Part of a small language model's weights.
Size: vocabulary 2048, 3.25M parameters.
Architecture: RMSNorm before each block, rotary positions, untied embeddings.
Training: a variant of Muon for these matrices, 89M tokens, 10910 steps.
MLP neurons of a small language model. Each row is named by its layer, matrix (gate and up: input weights) and neuron, and shows model dimensions 16-143. Each number is 500 + 50 x the weight over its row's rms, rounded and kept within 0 to 999. Numbers have three digits each. A neuron's up and down rows have the sign that makes its largest values positive.
After each neuron's rows, "fires on" lists the tokens most often at its 100 highest values on Wikipedia text that the model never trained on. A number after a token or word is its count.

L2.gate243:446481484522449538487429518465491584560542528515511496382525468489526468481538439445453457545463457538502466464572523527436456593362489506498471442484442507519489527497522521483525491500500554519376417485565434534430503487405514523607531526481521543487548591429496450559520486575456424417491614462476442419465483481535651593503452570469459547513528491399558522532437537487476552430522
L2.up243:549574456458450496494514500490553510512524522566491506499519547514571456560506512414475530510435489517445395416501549535466455558469486479411490545528471539489510497449552442399454488429415490445406466389454464510541525501514566511512669449509493476472610515562481438545446436568494504493495571496539481509388483460531522649526580602459529567475516579495451489473504488518448534555470
fires on: " dis" 61, "s" 13, "van" 7, "is" 5, "le" 5

L2.gate74:544561556527518444440508419468448483578517496550540554510439503496558436432539542424504478476468506546518515504596559537514484463571573518512529456445509589496521495398433469492502504514457412437585496396612514442439556573534392500581512527427532443602462476430532538466517473503494447535541472509463492540507522552508467417465463578456569563516467561520487611562552460441475458502420
L2.up74:396418474468499514440530488523542398491492555493534492441511529456547547484513604500442602439472416507494631558587485487490508454496466604472467518491512548516547602417517498488526482542455501482501443538595559497506522446437520523458533472543484499533597460455571414499476498435481535496487418418433564510440529467471441437551457555411577463545483559575551477570500485500441488481412
fires on: "et" 21, "en" 17, "w" 13, "an" 12

L6.gate118:551527535468463443514543524566505456431500500488455495532519514477505529500456452579451473492544507488498471490475503503463519441527497567472574607467481592516522538520435577496481527468436554442513516520453578537544466438474405476637527464531466565500466531497434467518551526577455393453395537547462463583445556554456339570599434583525588498563474472462501454478470438454489504485526
L6.up118:414580447568466602536564502552449436423559458578517404499500458470492429377463505498477612486526444466550508522504454531491594458465444494466535487449472480445564512516375404513511573490417439424604570468382626508510496456489529552538470556462457398508512488515555569466525579539435517467482556553501541483422529501564471490437469453493526540518494442495444507499472576485492467516562
fires on: "s" 30, "p" 18, "com" 9, "it" 9, "lo" 5, "m" 5

L6.gate128:605498479573446534520473437586578429516568540485495583541466540539492489528438470435552477512468488537456499445500431458418456451591498451544432487484519585458487455540522471548475451493588505527535462476471471542494496511581426495502470446573517444598521502564377474420490485554550473459520545542532598519444403626515474421500550526458523488506600626532432524508502533406459495464402
L6.up128:536491464501542487501496534375496468457533524446477550502410573428573511592530585448532449526527481583523469443552455482451434484523509502489458454487420567476441489493519621567561405438442548548523478576487576582558512536591493425442509537467477465486495494421489529488413412573564501534443511529522470504527395455501405484483531510532573449528541507466440570565469515473566528485555
fires on: " and" 41, " or" 16, "d" 11, "," 8, "ic" 7, "li" 4

L7.gate76:491581484515551535485545445497497435512554564530410482549487531560548529516442493439487523427554462411442449495519431484546533535519471563501547442475581475439410511363401490436488550433441528516515492452506473424503467456564517448506543556473387531564489486538472503428541599500412517500427540475502563463483500617577419560513508542505496370484532516481422539491455469562484572413493
L7.up76:418602463518502539455479505580487516429556494552437464533550535570587460462420453494502508428556452452554537508459509507503491424487498420493343500554511396562497499525412472496398488497443516565491497489502466429468479451494411502436554589510445483554434475499523529455556516513416554529525521527442424556507586558541455508484434578473508557473505547573597439542528474487441522564581
fires on: "s" 32, "p" 12, "%" 9, " life" 5, " Re" 4, " trans" 4

L6.gate228:506439452512408435423422516526497548509606525495546411503419354573493492523489507544476421485573404546487552462531526388446363504410556467489517414531573522458526517465475459436467500527553548531449490559421505457465451495445403466504479506516607558563532538547497447537506582512478530473507515518486501443510478525439526453563490585492535589490505485557416480487422525535453521434536
L6.up228:514602446595490508474627641475532501495453526504509461437554421542478459547478501395474495512539516564528464481495526477530522478556452523526504576529554463574439528504514479458511511521481615460489524525458496450480532540524600542453520535448546537429449560552477443432534444541471565519518565484526552450416454468461530470516499521485506604606495597535496494491595488533535422555527
fires on: "leg" 12, "al" 12, "van" 10, "s" 10, "3" 9, "ri" 8

L2.gate213:438467478490511531495580480479478463547496507500544499469483581429537462485440494510545481532438465452443563530571529501469580457466508584565481628492549439502516450548491493448408512482449578453469434521613488433511520554504501466409527512454476473505516503562409519439526522614517538476611505510463522494436529596502562438528450517482551497535495560374504473545516531509541391377475
L2.up213:521493434489471589552409531552556478412518503571481504501606502460457488444494504501489490465503538450523525517458479465373551528420526489512443551481503498511581506411451610451456480492500520497398425502535494508524462491526496466578489538433489496576539519583490382503585444403517463443515540470416471478453509463558449512430541498382455465521482511504547508512406469412430496432461
fires on: "ill" 18, " Bro" 16, "ro" 15, "w" 15, "an" 10, "al" 5

L2.gate133:420551494582477563410565456517488531515501493506486474585510490414497460467574590481450441447457405561453496542588558525414502459469483533491572520475483484478477429527552490474515499443441506394543575496533415507426448563514483608587446554491630492485526484593597532498511443521530457634481509517501518527500445488525526550504453461472438482451365476499543497563438403529612480488573
L2.up133:456501473533463430322484452469542543453551456519408459550457577515569508437469531456431497565479419472541663574568394533503538486476578520474513510470511465559473495527448503502424487534539478448466500510516533510432584501446462559511507542595525471517558489526552506524400556548540446581427493452509446538486505510510450555519517390450450471487542415521496514454443554455473441515496
fires on: "in" 26, "s" 25, "a" 18, "the" 9, "at" 4, "e" 4

L7.gate219:461527507554464422524543556504511550552540494553433449617499602587493521496501515477559524497459471539487596492540417444544452428515523473504519467475482559518506510479462496524467513446481440418526554495453540504500457535526474452523520543454516554592511428542455423528514481500440366539518607510476592517537490528583488538460355558560468426465479567561500469464484435539460518527449
L7.up219:526467561473431402533443517526543490485538414438409497596606440442524613489464472495464484575500516485493478483641476480487478452406446462366572503613561529564527533490500490503438532547478466478508502506457497438363635484516521504440531521458596466506485521505536548463599473503503517534552529564434521607532424508477538455478442595454503449520502503589502512509445548593542559483489
fires on: "s" 18, " an" 17, " An" 15, "x" 13, "q" 6, "vol" 5

L2.gate143:593409502484515528502430364456395620459543555500423478494446519499494550485491530404597452445479472478449505559492414559493519592506452513588522461465408523526500510474517402548552473444557458428551515447566443420485562471557495440427500528507444416566473523614489452424503500574394545484457477509500487411507552509485504465532525445441517506487475537429533522571513534569585474517464
L2.up143:501481574466451518546547552487440550445560568433489482459499541471517478529531513539562505442526482477451467501418499505569453485550425470486503478568470451511385518523493469602638507458461514519488476447546420484450434395461424452371529547543454435428514529632453544495493524499482482508480640453503559500513488554514443517550419500445517525433582546459528494579570504607599545518514
fires on: "W" 21, "B" 12, "amp" 10, "us" 8, "est" 7

L6.gate56:353590566489458466549472568576445483440443501475503553566543553507483501460550577486513459475468529497548513509479482503364540595553464469511534442575509475573454460583504497493500555570549482491526536532498464485491487582488444529458593571428491471512472446544519463577612568448481434494457533437456554491494539430513608472450536463531550452448568591425539559481506472435549488604499
L6.up56:422523554495476531475482535480477628481515504433415592509468631443538599519524457443519475457514502548387463389503524462516457428420459473502571422447473552469459449557472539490530503635524471505502574473543454513523516585573463482513525514463470465554465476557502520546538471482585559559494489488480455497436514518483470450546609590513496498558467579440449509478527480519570520532562
fires on: " a" 38, "k" 10, "d" 8, "y" 6

L7.gate74:555443499473539563485555552449563421480527503377445497543536634482485506500531498391519557448533521582456565441633540429532493546573457579490425415499540487502570490397471505515512526538547468409441464472479585514350447534422497466526520534525453509549516502516552501441418516469529538569491499464435577462601394545525458571477550553505451490515499572545511538481506507507434538438534
L7.up74:462513502535565445419514552526520514455474492560497473607588563423525420442484470362558526444545534465592497527394471451588543523411468476467504489472608558472503493540428544461507460454584470504534522474541519507515527433521497474433506516507519468505472577560392519560528458500461437497495480483506547483592486472495510419497570602571538549502367543550546420564406449487420452606538
fires on: "n" 25, "ed" 24, "d" 12, " released" 7

L7.gate10:491525512575477548467490508532582458483548483493531511529490558556538506498419578443507494519449389499561438537461441459546456512621470509567443461490506518553419445491483547460420474464486448435542449479443479528511504563463595474490536552602489435506500516525466552540352559484471467431428538454454436484474498511413455468551497501508416466449600546490466382524530496479517432392555
L7.up10:575493516523473524417456406438481506597553469553540510564567467390396490547480414505530486425540523503484412492478498460534421506467454477501490526447445502563544538394506442546525515505506400516476416572417482456547507481557490511544511502524566518527466584521553562549515492484433383480544453416391510463469561502509470468474478471518393575441538578542551450483500546463542469460510
fires on: " f" 19, " b" 16, "re" 8, "s" 8, "ang" 7

L2.gate149:545554540481539405441484452483508440550441382529501469481513551529479508560470445539552565502445522478514604578457447433500513573447523516566410522545492543566499473489554580463515454463504473506526471460452459498518500512461424570524503458561458547484540510570462533541412532466596613497508442469478429487456433540532402366539462536526524454541505557531524553507448473427494526537474
L2.up149:600520478593578480531497491600441510494559463541539457551472505532503459534583443443472479498496454494441597571510392567482546506476470488535526452529544465554607533421484519541462489519493533463447501498559452463397521465492522569436439589402555391470487464479557558558473530501509556484503463472586558557548478482563499519421432469511478484505551583488434584419472499524467472485547
fires on: " 2022" 22, "per" 19, "id" 7, " 2015" 7, " 2012" 6

L2.gate58:567517484520501550445429382497519484486462508468435326537441540526474510526549443371443528501531471466520430498537425559498549475532509453464487497529488550423518566562523442464467421452538487452475606521527514524481496446502397543576455436579466464449607400504481555533501474502520476523477527475506596523434586494431541536485545472450521595513410439509531477424514432458527566489552
L2.up58:532496521451494490481460497528434454495527460471452581484547512479544490408543470518526485460518517452505481560481469492511453466548512458441449378479463581574495475410464455583505451514448517526472556454530485485474473449583436546537408452491531460475457480495558547556450430579485460462438470540596542516496576541467370479553532466446585451407587498548380550635526528534486468584447
fires on: "in" 32, "ci" 15, "ing" 13, "amp" 9, "er" 8, "us" 6

L6.gate93:531575454517598504529474481569518568616518432464442479530582468577460509548440420435433533424546388507471475458566487500610411425524412464485492469514581386504407432553514570540414545470452447468536534621506479521510555467493584503411505489466492465487551377515520525511455527499512409483529475434461550537464627481502398549492501604536519470472485506440538443423450487530453496494511
L6.up93:505404489557484455545450552559553449466520525549406536538500505514479526512474357508463478444397479504563483474524538436554446396491550524481455455461465582519510582464530441544444451512452448500515467480567418453570512523603537537525556463534546530419418510458576493543567546519389574487573561437506495457481517511562527520495505507505492553460492480511563502462516529535544529481541
fires on: "s" 82, " S" 15

L7.gate214:462474378495464581483534568521495501467482505439458562474539514495442505438475491519515489439406479515494575513537540505585331460506481391548478568432561500433478491509478535480501565454465490509515569551445528476529537530526457465419539501545518464505504567585494601507597509584574434478484539494559529537515477533457500508451478431435596481391606533488407522506482423476509510594549
L7.up214:542572513485522565529527475434460430376437523576623545463416483492522485428465386381547506486495470569536513492447498456468460498523468495471480508517589517473420517463518516507456497509445540532468462565404481541539467533525539463529479439482434560471541479504470572555459531526538446433434502470534524537520493545466535474533486460497628482489566554451561588528546483423587581523513
fires on: "ic" 28, "po" 9, "lo" 8, "ip" 7, "d" 6

L6.gate173:478533414491461555500403511532538468472437593503438562568512538508549436546524506537436502526520383513451466580532513557384487533504588629529451490483447509501520480448531360491460533429449494530453480442490548516440471476525457472487568575430445393535558505541520558493527553562505486614452540425520538475492532545488492466415515431489523467534522473509510471479477555523510583489503
L6.up173:435505487502552501513499537448528590364627577517451476531449435482566476455580465528493588477414480481512500451512481511407476580461553449535529431477492426497429470476545549548445450478536533559411486478543488523590442417507475512519553436553643471546542542508482491426551513455534527507491512458464497502537490492529363514427517514443572498482587506505561556529456589580507533587454
fires on: " de" 71, " De" 13, "s" 6, "e" 4

L2.gate137:555538533429436437486487469460619377484515552459499504461569525514477530540564447579574518475499498534584471513511445517541567408509524530513512534565472599491498547400520532399574494459409503503395526479478519475451556546412527474453482468497485561380529550493473492541513560536535516506478505483544389502557506536559446502557518478513634550469539567413501530509522472500558526519558
L2.up137:560556529516494495474499499490529405458449513499488418542445511539447441535440570577502430460417437562518521533511551438474569445510557583484508556421537547502474495458472566342470447532486542505442466492516417459467492464449446426486542529538476578451513549506479515533556567590543534534553462484498469487516564583483492486538456448458601548564507479418461553507607463568534585452367
fires on: "\"" 19, "d" 19, "lo" 13, "vi" 10, "tern" 9

L7.gate28:469492504504477514607564514531523501510536343503445561569504531464489482484512468477502476543523436502512397468444530496569510465526558455541516554605440548382503399465415509450496487575461439479556567523485533468520478489470496539463461553542522426395448514603554455544475593552412542537501501559541451488551430465459459457507386376450436495608455496531526444431424466457421467475409
L7.up28:448609476544506481493477603461596521451485429380473479480495480557491516483517529449403469545500581498526499561540553468504588439491445469506518546453447450443529552550494595500447487479482427568491489468528525526558466466520522376410532546538508467446524477575479501551543566437415537480493462374530503452537524520469462499479503510596455477371452538558480402559446416481454399580477
fires on: "," 44, " released" 5, "n" 4, "th" 4, "a" 4

L7.gate65:490548488482504482399533576608545494483531498550566575452530519562517463513512474510447402508549470381456462475555482433394475453439472414468548408425506569434493474481503426484421564347515363538474486510435454482495564508489526516495495568508504445456476499525483404505567462493541556506452586565434486484558504550512489419451507439475579538505555422499463552513464503481512404475487
L7.up65:544444508585478480442498505517410573534461440546526436532538422551521494474600473498532512437572532499572469561530533497432526504475524572424446588461510445447478440468462398435402557462501484595514576527520578569486478565502538517482470534516506570507519503486431498415520453649550492490477505463422553402490541543560453484524493493514442496470526533496395592565582400569473547491547
fires on: "ri" 53, "s" 23, "iv" 5, "ive" 4, " the" 4